From a checkpoint of a small transformer trained on Wikipedia: 34.6M parameters.
MLP neurons of a small language model. Each row is named by its layer, matrix (gate and up: input weights) and neuron, and shows model dimensions 256-383. Each number is 500 + 40 x the weight over its row's rms, rounded and kept within 0 to 999. Numbers have three digits each. A neuron's up and down rows have the sign that makes its largest values positive.
A block is one neuron, or neurons of one layer that tend to fire together. After each block is what it responds to, as a language model described it from the Wikipedia text at the highest values.

L7.gate57:537465508486495554445539489436505502483535432468443505504499484543481491472487547479477533466549438436467458540559451499477458510514508469530434573465433445540505458538481468500510539517503558469474555434526456495516492474494491457504536503459455499560515538457516458484450467492545590539512528492499454413551436456460419431530503488492417475484500469474487474512475550497510473498515
L7.up57:478502574444523548474564523578535439490489507524521514463425524580487443502520544484494542448560526485533476523495475459528469462517567509414492579482489531514477541475405530509493543475464490479493534529492562495491519494474460455489545549525442500480502448523504535456471450535530518468466424474529413444542461544471470516565530535472502533478532522382525587521455490466508532557510
L7.gate78:476452480439517471523461488499504457538530486542517488483519547488483442424521558535505535537420519452551612504470488474504501511487377457569492532397465470464492486574535471570436455500535457486475467505464523433557537492522471551434482456518459482551472515482518500495475513536524499494477498482512532527441489473552559450509481483475500535450466508524534520482510453469485439561521
L7.up78:566470533481507487511482539543502527516478525478513491496478463552531539403485436458534521615508549415524522516479546514546513429521545537530489615475459510547509459572552445467533470475519457482488441522465513497563518538505454529500459512486450528534491483484481506517516561534496474500523566503520535496453518497505498488498555597507444442461488536521479472474531419487548496461500
L7.gate89:461470508486468533493476487553490537528511527465548545483465461532478512495460499508461497482532504572492527555477454529469579476428548514509473421528529489494545546500419452425507480487468472483477546570520478518471457523444490486494487518473546410405471523441441559570501542425572466506463457560526491474499516466425469495504485533497505515487466468441529443456494519473456572502439
L7.up89:546497485511508501460526404466556504486461431403524564537494499546519491513512516520534563500525488498607531545512491484550458541534453474459492559488478520454463496470485486455529495335473473490485441502428482516587472498586499538411452495486475494506441507491492455467521508451516484561422512518548517466543541526485545465446525485440502458467539509455452464441584487502501542493490
L7.gate218:497485572487532460477532442428585464551536484451495473480522423452508531532480471451446479568517465565504542492558450491457515545485462461485477499588423540471575506576473459505454521439512544435541483525567460417493541533540508534459416534515538514463483462568616489523532487536478524462527495482605510481432466490528479555444531518537465478514560483444523425471452453529500464521525
L7.up218:489461533550444502493488484502521535521412466488546516544461511434571532434495466455393464574512475552484533438518460517526567489503545505501523509577472482503525520487497451561452517526564518552524517529569493499516456528504512487485489594459479593403520519520518483480550525533468426533515526467490531468472481490564495430450424444545508458492509515505525560536505467474517544507481
L7.gate422:494483600389476491477510482594550449491523447469499572493514451511493489490533534430459489486534460478541469532527489578514569472503488460448488501500468563549520522513519455550506464523433520450529506465519494492483478487498517464455475482471496462526463510569479459431453529518462530520548470405499509506539538558509505577543450553548471461498447523542453444497512527551479439566513
L7.up422:469532549498456509436490558504546543463501511512483531466479506530461507494503511516484545501469429476481472568574485522417442511519520424442515474532473486555497487522626492448527562496446514542482476507484568516459534412555560494514530502537575448511533490566513514475432557461546504489561429456512564451523575472479547550511511562538502484564422508474503494536500578568495498561550
L7.gate489:445406539451568557486506472465422499592494502478449513487576544481576528485490464568505480532444549520459564450480546554464506546476496481505522497498494510501519572546521424502519494439493511488528526514478467497482489467508504498508527517457459453505515516531424448452471471473530476486474462585451485496532510582461501427507505488460532494489461469468524436493498513515522504475502
L7.up489:464535508476506530484514473497474477473477612475463492584518501487562559499524563515477503525529490487439541571461481450470529499440554483515495503535472502555541511455547460459495450477515516509534492490443472502563537540458475503532513493492387516496486510512494425501566552532519503471439535566561532535493466555475471394456548515509560446471467476548511495554497452528546500459550
L7.gate698:529500550462492560492448483525435456518597433434445526537573498490470472472497438521510465492457520474506445491502546574494538461464470470572512514426547494488512528457522522487547540397543477498478530535509506518556551433520552473432457495501456448460514499546550516465500548534431515605503467514519460535452477492479519502518466443531491507486453491487502453504485396464502506491526
L7.up698:500490468462554513570507515454523503540468510512472505471528520439542507547453484511534491516508403425457478499549497514467498399543539460501559417448494538572458450505507490495524524484488515502453557570537490474484521441513560521555571628465546533529548431509483501478538447517426506436511498491455432475479475536455509435453513432524533543446483509461504407469449501482484514447473
L7.gate887:522471466490524564483606532493433481545515545484522473409417499463518446443538438469500507500503518498507578522514487505533525541550527460462525485524482528495425470435533508515527500517522498555514510474454510491525467457514514470479577518528533513462511521562515458532470495530491514543509534536496436508500446520461507463471579520438502422527568473460513502535465459504397462528545
L7.up887:539528473505475555503512522538480512568543551496503506493520482503476509477542533543505474503481507478457482481576476514511496459543546485430483514563513531555538526562506514487541434501548464484501392420527498443506533528475460520460535529495446523502467479466533526506456548497574532451485547478515387529508456533452460536484491585544562511528549446505566540498492452495387540495374
Description: Final digit of years

L3.gate380:467539533473505479502493468570591536563520521464468510505484493462478542570500501572464510571500519515494515535523517541535507451533493494433441479429512534549517491529547568519481428454514485427563480479512437479486513524525540501512468439516515555467445493526466490529473499501503428422559468533482464394465496552545562477500515527457503533552545521518574532516551489476470468507501
L3.up380:528467466497458458479461480592509585522515511491425428501447512502427469536468465473549499483505513457569495463451454562514492503500517551440518469452536513452534530519453475454498505539527485457496518518433534538507537592461490553520449489535521521547499579450479541527471540503453477447544556502481458523508458573540502521499529516581466446479495485565553449588521517498545442541493
Description: Score dashes in tables

L7.gate197:544510510496477505470474456555506442581546479497520468498519529481510476517481496595493542485455490454539537521489557507598513509467517428533478537432479440479469414432558447608488485526524520541471545463542545452565484531511553489443538453510486445518479484456501529537550489532508527617523503510482504511484507526467508508494459540578490474430510477504564529497502484534555473508515
L7.up197:539606557470448526504546432569580460529525527483477522500504512457518442522523500555461529499512466438503519567481487521565483488490530469488474515474471488469468470528527494567491509550470587538491548472581577472507526495580505424497486445543519486474533480502494504586532509505536513588561502541511556500495514471464470469495453528508532488378479496553518538499463449516550503474579
L7.gate248:528474506537555500539558538525539461430502443571556480553555451572542558517512506512587456483472446482556459525510461480548583527490444476494516519513443508480488509488518549552497496560561538571560479493483502492539588521435519444491423469540482488407502514473504539497540477513551550466554465528491525512510519510484500384491524508594546555469438558530509542482474508505464478448482
L7.up248:485508467491596558467549507505520500459557511558482527558515534530516486523527477431479492402549458585558547559567521501485506448532468474480539549455468521492500454555464581514586500507490486405459486510506547463539548460483499491476504481415461477428496522486520494564599520497507575505528492471459468498506467500486511408468486527605560503444442508540439488473510548528531471566497
L7.gate302:503561445558461571486485565483490537504462426533498470487510549492449480446512479535491506529501496545537540469523440441490502450433485387469565488529493475418554506473514492507509521513460487527529551489564497540501515451539482530467526481439448507472456516496558475451449423521478497494465511507420571474498492525536468538545502453576544552511496502476482473510483474447488550495526
L7.up302:508524540556532538557456503540464507501488450553560544473537471463549484506479477486461486513428502493564492477506517507412483502505387462460504554462500498423483488497513514495543521533445480515492465502538562438593608531535512425443457533547506552466490546533575480458463452484468488483497452516441474526471428473476525493460463514506581464468517546511510475533536528468470424517541
L7.gate466:454504448491448470461452559456488428557462443523413475493488514386469513460562482455513497573518491507519515519484514540423529493470444465463484489536498492542609519459476511464450537485538528539535512489530472418482540523531538502503508489536545446564553521465556512533500509506501494471498462513534530500492497514526465496452577503569423467432482508483472457518480474523491467501535
L7.up466:485463505527495487525515480451465484588508493434514488423446505516522510495494445523513512415511542502505486581515544446505523508481525469538503494476534489526418474506456496461471523424469501492488475496482540505412558579467554490495525469537501498462548482461511458492501454531553490523550477527492448394514458443615526491506507506502440555516598521540538529449468525450481483466484
L7.gate471:603398520524503536514408469425516451502565525479454571530523479488476444478524522458466552477490613543511552484518489472535468491519476570458547509465468498485559470508429560553485512567461474421508473478494467474523444489555547509487492542490509513476477513395442525538533480562510487557517485461475492553468473486528486577429455550504490407544488477477483466541536435539512496442462
L7.up471:477533551509515472515504449503504458502527436518437534525511513536493448464508471487529538459564459502579529475412454508516537469412460413537481493507468447500532494568479465533494471472476432481520535510525490561552486580544437453463416486413532509514430475457434555488497446485476448551565489568544586482466554550539445503443493563542603516458422517548395522456537430513485467575490
L7.gate517:510535449515486482425568509477491531574500511525480523542531504491518536524506425502462556525473553496508544537614453558475487613523472490540519476501480475510480448474464512635515479515516539485435508546492557525506515490533518417479486464462434485537525478483405528508473487493488518517484537460437455548583571501377449534506518470478562481523604493486519539548560482489469478455531
L7.up517:477554493507513485524584498525545465492454515466402497490409521492537504555582529526474476508516607511474506468530457465414527496542507492489495530495529465531493491479482531560537492552471466545511503433499571556480513477571511539477543435475405508502534496423540572522468569493491438563563578567554476529440551548530466527446432473481496496508495488477475548489498564532509532556504
L7.gate723:446485519503540453516523556468510536515576477491473546553443452458516500534478415490492452476519442434587513518425420530532516475456487519509519437508520507516517460487471485528443475489510526438582532501526483472462516517482497501493533459505490544488506510493553484452512521462516499550502466562526557478496461484535453475450466455474485530504523518470512439441463543519573537504470
L7.up723:561501521452538525499454471534549510483533521546424478508542500502486498470440503528506517511584551447428508568485530540460509520512486494518548470424431480501471399566458497530511502487490487494536445552523543497427450480532468552523416468447468541565514525505509479440520465480499494570563462484479488527487483544487528440528489495531521537558441524469494473449482425536471488470514
L7.gate885:487409553512496472465478468507475574517442530541523583446525492572452517518424531552532463526478505465522532478475509437486523523479494482484510493463512518481515434473529451499481487483442523472526471443501518557469522591531549459419532552537529498451496519502519464507545481494485439453503530466512526466529507466461552582518514486471445503471472574492579393528490514466372453513488
L7.up885:494460508552552478431488464486506529531472524514512518509533517526508524504500497542484444538505492470477472481474533431524492497477464534532622458380553531500470489534515473542459520493433502527587488433519494553486525491498595409517551518515462483429398545445531495537488486525442503453509479459437519462559489508505519475412522488474500506466495520558484490531487508500450538504532
Description: Mid-number digit tokens

L9.gate70:482502517476488457566473526455472525493488500465484513496557487449505515481488502490550582486456544496500422526456487515552440527505520559430495507513496546450499511482407446457507549461507410502547558478517546507443578516465506544487461473517446567524524495532495534523562498479473475547438541484485540540502513458467471520491529525573463482467487524525506461486516456446424536460511
L9.up70:447496529511402526527516515580536514463519481504492443489525470527443508471488551450587537511477419440541476554520603460488463539504461493531498430503512479467501496479564455513516478506489523503576509521507553602471593517463540548534455530506435534483470540522544429538507481561575459533502528446493506459579522504570454496491457496504511515547472523532468469481541440550539533525485
L9.gate84:512440478504513444496471428440558439524507455529498517527483495444487472472501515536501497451441483554531460531559506545526472521510469517543538524512555452484543512539447460500498557510562426541505441526529593561510472478471551487561467487501544474504553497438464480477562531456486489533489602502477462539447521464550493510514441490477455507449511554474520404537541459475585534523551
L9.up84:508520519463448467520592461457477483538545433482494479581464499491485482543425487485482508470530512540460568506482544534562480477514425534557538523515577549538490338526479461558499499535486492545465477517514534520512546414522466504457501526421563505547511454468420510481516534495562474555486560514494542571543488477527435515512518542544473554498527458440496445469470551525503455449560
L9.gate183:503539537522445423518514508495482572520480518474571444551469467441501458560482504494543523532581486526471543520524503470552462458500468440497487532525493502480549467479470505460477606480546501532439518404521504422490468499506496549467508540487468571481562558536494495528578433547540442515558490477473561451458515486515475521496519527464489496488501555495520516507527602485384542534475
L9.up183:580480416490428498503529509492494500531454527465543503450490472461441492550517483503542472518528525514471462550575424485575507524500514485546403460492486512488533514504440552507450491438500412474468424488469511500457494525554453445506557550536547506480605513513472509458568502494480482524561514508457534500504504500521464495475478532461484494503548505576475475502485484445361440517493
L9.gate232:520449539479488531475476510538463526578539511583450522502509507498499482466467514523509536588457596448558481517577482469513546496559433550473492498466500492541537499508418478500531478583518537521462429470549575516488459516542432556457499508462515502545535449537485511451502462565493512426472512430517476567554493444580483507604489515503488464498585483514531470556467572435481481549501
L9.up232:501528549474524458440500442416504481537488453500548414499520479488534540472524525530547431482514488487539478475570487454506589494482516460465473538533486492453505486539495473472529451549528455526480508470510479561494509541625530552506552510513637529515432492494532525473536540544497481573508439536461471486479538495453497475454469522539493428507399454498515524504542519516517536490467
L9.gate245:513467494554516542466535511426497421535561488538523420471551462417511500490512485495527559523448550471525511539434496522474476509552515477507479501543468497576536444595496527514457462514562522494575477484570480443373457510475500519540516471482506476564504528517493470528510466517527526567544510468505525527480548530500486534517592482545535493539513484492502447440561558521505499491565
L9.up245:567435499506526451473468527511555459537501449537515489482477496475480512516515510482458450484497480587536539545527521486556581556504419535456479570492481431538473394511506527424514532494489451573554508501512567615530463519487499502500466459491507557519411526427453460480462454485543436448473546388503525562480461477471492451545516437593541450513513456510471523539482477491533449471485
L9.gate367:559536512484537489542485530475547495440571468446490532486473504448521493523446483525546475515541505509507460533527492509462550521471465486483551544493524584397508456486475446491409563466534469507465534538560550558549513478523479478476483407522484532545469444523491470506497512503447507514488570433433518484517514405514476508509534422455466524509463541518421553540425460477460476558519
L9.up367:505546405520486478528567485472504529511505536552554452493474518477553467510507519526548543516486462496534524514456469455452541529420503429603554449464432493482514493537524497493513545482555531460526563454489515562529459560459480526476541482497559487439604472554563508525466565457545501501420519476449498497549437493535527439582464563470460466512507475484521467548527493497497525490507
L9.gate500:561535560520525455469479518528506506447540462427507502464470488490489450485550474544558554537492508391571472569538470511475506490403466553558512493547488443604520558554503486489537463501511501555508537489477492522488508550479482545486486538568582514463504523540452481541488505495486430539457574508533511530475545532506500513524486466562585544486534502498467505507506523439468458496601
L9.up500:512481494463492475438403480518534488490444501513521574473508437491477463484512574505440461606565481511490486477515602467501569580461456494483485516535510510568495567473442534542514490482505451470528535460488525556496538530493515552464533502413439546550542524429431471485450494511522520488496522522467467544478565508513556536509504508469463509559515437421513508444470499474429445414508
L9.gate525:479430476542541494452446537463549576517557459514476509519479465476483506517529470482575543524532477514524461556510453473425516500492431483535520542470491465485440472556492463559468492597461466479501513487541562534470495504507489474437542444474444467491488529492535541446479526415544471550490451502590476455516447585438553481453480513492496520543535457496506459455522558461536497464466
L9.up525:476577456498509561543554495540430494484473492457481467531454631448481497563480508517450477458541406461510496480464549520550496481539496470445445473495451520529514496529517487499524561562496460465473549541428461458567508528476497513521461506515570466549521550460417490489572472525447427482493572473457460513491484496440447487527461552476531549468457519425498560505525535449488500471516
Description: Event-year final digit

L9.gate10:506461468469468485503458447484528434494466508441530510441525383467566466493522484552453536488432528510549502519525509494531444531502424468611515563518517430501565517520500503520532545450462518477433512492416438494501498515503479495528468502460528472553506468529556470522452488522507509402455506519495510473484501513520416543584523487451426459505437484541530497532543518450424507492488
L9.up10:498531507546536486527464465472458549478454427462507485408516517516457513461526449458505439463524538512458478534516462522471477573470494496491450484452541441601514574477549471430504572509514503524565521541583447483548508479504495549457444537513531517494527407492490475481487487444486455475573520477479494455461530468504433509515479519486456563479476453502509537502539514568501485485510
L9.gate60:525503467478470463511567459438456478476478529444496480496558450528470496484517549523489448496534435517587509405512465500578473504444538433518519531526495498529528503500511476547476457547559480569466527455546539481463501509475462502499535530473548476473563447496501460500484567510585469505467459517533462427513455560442535515499483510534454475491499486516491438546549496456551452506528
L9.up60:528449500541426459511555558465511429563475483486393561425576437546488473486499524512506541530478459523525498460463447523537404508473493523502452457465477520512523508483572462469579506502508432485545521484514512544437586528513442588475570455521497530481596553550500450496463483490472495480503453559540480535515545526443527503461407449524460524514517511487497507521467540439442506475561
L9.gate82:556443530480455446551570509492547460485557506516574473448560482532457533530435540456535500532488493510543574537557487525504492484530555475498441534507462444466437492479525573458559530448554546442470467532506485470455469355491467509446491544483449483559489490567522497522584549440474470507538489504515459508528476517520438518532561505521503455450477512603467506563526521488493529482485
L9.up82:495434546522516438507503512518538522508490491484455486587435476472438496444464487396503502479472530543521509528503543455548518441487565531425473450510485470442484460532509473516505503479517548451442532442554421442490448539452462533461509437568400418439539435463507546501426575537471507488473463476493457449481465499477461473559510432469463563492503479484486486486516418486485503556465
L9.gate331:593489458461508486522556490472488550499514436475394549496475457476514462471531476536396478469476466505502494463499524524537546495460536444543494565490553458529511512462509482529479482503510569493474545539483529581479457459518504594477525477502504477582541433479464428579494485480497494544537520582512553540441515405470519512502554530509464520477510498498511452556496514511504520415523
L9.up331:553466468494548533532483475474502524463525434551424546524509460515549537479487474503468462502459444511581510450474546506464574526438438503498508503458551477495502551473504465499458435484488488545507549548456535452462533543525440452502464501430563477522509498474522438552450492457553512517473489556453526439470471512487536501508457447477521478530545424488557483510541516517567542426566
L9.gate512:507515542434473491477489504514502546478593480511554510472553459463521427501499470420529510490539505507591509550500426495507491486516490505435504548495538471532477512505505506478451383538548501456500507539558554460474470502463551539521454522499511464524457481553493483606574494506520495570487531538527492512505509516497492503540458547551485525469455517549487508520489428520557454478537
L9.up512:479542523467536454446528522561568539486517513465500544499469461524455435551500500499504500526506434527467462513526522486517479474465486481462469518411579501476444489525517520530574471464415605425485470489520506509448550545473533461483577435479510476434501585541504488546521521550548489525503497509506554510472445444511535472453439564479505438457490582490447529497514536515550530466485
L9.gate584:468440522490513466597478474538465404472518464486544426503489502479496502484547461502512467510505485449482541556452484507472492534528612495453476518540489497500511473496564524540513588577506539497523532495483459461470508444533497555550566573468493505459515518470418485468488532521509522443541489512498526568528537410580471446459434554509546482530488532510549511525570479499522489528473
L9.up584:432544430448472485501541515527538448458552467477454472447537540483554502395522506514520476558422515503576524434499505541453444454594482417465498509574539542524478494509494510566523474464561562507475571484470527479440495467553560536505556545469551509410508485481470457493511499497498491471497423497498489454542564536522589504575506525454472510478555531489522514574492498487427484562499
L9.gate760:534485439488445518473519450539567573549490447467491512507472478421437517517488465470505511546519440458478468426464523575471491533466483473495483501510506533494492428529585436487526568524492542481486511504466481473540492564490510555461565457447547484486521522490517425489498505493518570587473460480536474482489448501466468468503489474586443450457493482501507515533544500449525511505584
L9.up760:481480483472499544509444432505589482559512505383378526423506456503570492534509472518427504522515556485508554539528505492491523502488481527509509509495526462539479496543487446508495529452577513412504479558440465537585461545449500475451575472530494448517455477467479402453479504455524496546438506507499550502527428461571452520504551507474544474465484553472516549548576460501455473451507
L9.gate781:498527496491499492494572463483465550447487477507436471566545481604512410450436486532497477512494439491518489429533528513478450544460509528477509541477512552559547524483523533455428451486532513501513540525492513548522519482515515541551490511408545502590514475392444470497479520537495472463486410509539527467454425505492524499488522532551412559442457545543515530500494518462493517503459
L9.up781:476449531499508522475514517543446464461497473497419580577521442553491490437418500475508516468476462491475413494523447518487482536498523514497500527498553504577599435467547524479459475496487418496573511487463460519516465467572498519492463489542487534559517514436538508502448434456452515439499474506532480443467450446502524489480578504510441506528534513520464419475632533492576485433476
Description: Acronym final letters

L3.gate43:456454544501525541513470558490514491533483499516544471495491521489449445481546503455539522502502463513477499473411429591496585495451519513555534501515577513494520525520506564545445556521473486485497495548485501532502476485496506483516482590554557514502546528548513461536529565488445519497566460498532490486525460534457548499481478540512492492509488492486483515481557541495473408535495
L3.up43:466448549492520513396496561491522521445514566468484563540540473548563439499526470461467466526497535575564423495421534535526398521485445594458459490455471459510448483508501491412504452511445480468530486466522475546518566538499509465572528511529485546487514499594471516514529494500457504508537454524503518422467569495521534452512546484563496562484532537487578489495474507492440514473477
Description: Acronym final letters

L9.gate376:512537487535542432490392511453521419489504474522478478483482511588538525528496535488533482569453546447524532530548538562502514543462476566476513528531525558501387594537463507528459530523511476491473461474582505439557556507501508525593539498544510534507513495478502493466493487513524529528483528513484519550499496528444525471450480447479488489448506505506532450489438564516541410621498
L9.up376:506490570481445458476481489483475549459457572535497512540441573489534425493423502556464462497482412426530540436571456512468378424457498487484518560484509457485467404534575513545593495537486477463472584486489486424530516532540506484501526510550559507477561489501460497464622465495494437559485538557470479412481441460568464449511470529543465449569564432492488433519482519454480520434505
L9.gate551:442492450500544451442551467573488500524497472480497540514512460514434508494528533502515539544503420483451522472540510510461521481565479511479520460387576483525503532527550507516539533505437481418554530528518464444510539518575522542474519501498469519540532532525532527455431580526589505517463528499492531446528521535493497480516551440458439521500571505478471527498463558513498478568471
L9.up551:491448481466490479462513537524506497456555511441544408480565536521557561504479474539534517558511473468494566491494394533546541461518455515481427520461475490551509512535575497515479556529552470425502449488535473513527510543512481596544542523500444544513530581534593471479552485489439526524484495496511490403542496542536489538479459414515449481537497511524466517491457466504528506524455
L9.gate619:493559462467524513479504509483497455480492466556519474492481515557475495471552510477536474549508558464434518544427514476512511578501479583490492469490479549530524495506436555607443480492445502439435480512545551478433502512532500496573500538486524507489562459529465504470407420488522478446566538478422464478501445478493462489513503518483540466512429469477450471514540445464542477522487
L9.up619:518525462427558406519488540500614450430428497449483458534435499486451459477496520472547463525512510487426455443520527484530503485493449461415420501489538473503478568455486424491505450499403452481452526520519526491481501481489419551454537524529513487503477510538459517535459550495600469493554538463471453460564483509501495491464562461455480472481521451511473481591519519480492470464490
L9.gate666:528394555489474473481500551409472504548505513455477597465478445531567540482466552493505466506474528520473503512467459492474524540459493495574451563540478462505531553513474535531468532455534539446544449474504450464465518438514513490450479512587492532491509504496515520483545545524546532564556520472484460456514444499419486501529535497516456544488553485504490521500470457565455498475446
L9.up666:493446490515560461449535466473559488538514516443424575505502521447507562476498521556488535470441439514519529529432484467500508421451479459526525547497469515545467524556487489497413505546365537428515529552523535448521522531527457471438467484510479503578519538437471517475575551501526525484542425431501506465474499497450558452547494466553521544480565506546504503537489525427464533444462
L9.gate738:471440503493446507468473494503506541535494492482523547486524454492499544455526414563496496498500478449519460467460494426481486475506507472520514490442507533539531546528558561547485435522517464502518559496529531506455551468438510481504516449522515516478485494559516563520441482531494435530558461542453509418429589516526539481486563499487423512488470567484580513491560461459503532448518
L9.up738:525464541517463436412504522461526496460480497555530458441538481498548486531468495565507532514467495455521476473464485475497516494500443494483529500490524523482546617493485526485504501537413463457474417502512474538559454551565390520493501544541452571487515517500530491554461592534372473525471492417499441559477458547476454577533517476510643506455522522485488461427502491511516530459514
L9.gate755:462496504493569519544512492472527513475585528530496470486520452505546522551521483484481460496537503451485591593558518491496509568524507572546484497454475581458540500554527512516503485437502549482528576492506595431558546501518479404460501540550480474480430500474493430480446502483551530555502498494439528496400503469521488496460558413407544542487524517540466488525513537562512454524480
L9.up755:520461535542502510481474519525515537522460473411495486475507505523497547569479523495540542548499532522562547517375499545515519536527518459537445532418485490551473432523489489515454601456406563484503477464561548534516513512523518478475533595471526499500495510447513500468514481478488504473398498480558456463566465540425535496497541444503551522565523465526434482507524547486522408489513
L9.gate842:510552556461537471509472485473456568428515511515494461547553523468530514508409441517516449525495487471539504482522490533458450513534486476558509559536438513522544519562530563489454559569488460457491446483563480414560515467561540486522458532410465472457485535492592531456435508531457465500575520543468543453481529468449507538540586433541472563495515522500512441502453525499512519498487
L9.up842:559521509470468435482451509534461498435394515500491501410440453466551456518444449518497448543487524444525489472537470494452519485560411505518536479491467459512569530554546536487524603487486470482457502493578506473506513555523454524432539464488512509485555527514533549485532549514517488489501543552530518511515507493490492439504551466472497470522479480531567506502546467421511493493498
L9.gate936:527606537529550541526494536499452494464472560445465448475524477556514525539526471505528529566496483427549464430440515457465511472445501479515579524565519472489485519486559480513580496491476459473404528575499572476441481541507573490488519441520425565495438517460459545530524551501527488546502478538491514541505491476520514519510502464515532505534521499532475527514503558541518554430500
L9.up936:546498549427476494493503497531490479483494512507472511515438506534466528503468523485599429566462470518403529538526547470563483472454543479503474438451523529519498499516486495493593494521528474550512469528540444508463551470531524522477560566498502555480522479473488478482472551539405551506480627482514510489470505523504436487436509499476507581477522493493514452509487529438468529484511
Description: Penultimate digits in numbers

L3.gate480:533520521508437515491492445504505447526495491537569506517532484519517358573524528417432503473564551519450484576446481492522443429537554498511521361503514506557502583554475498552512438492486495524509478479489493424566486520513495548522503483484428456522531504527479527575558471408498501539507550521466538513544509486501612534481472545455471445452519516466478485456549481586504543463479
L3.up480:512448439483499480499454559527522534542530600518505479478549573481440455528464539426500536552541510504531540495510453552496491396498489543451455524415551531463526479548473501470499447507480488538541525525450547459532484422522476514531501475523457512540457508539469527552474491515524464526460567518475540534489494526472504473563541480495520446510512444431463531486547505460490512521508
Description: Ordinal number suffixes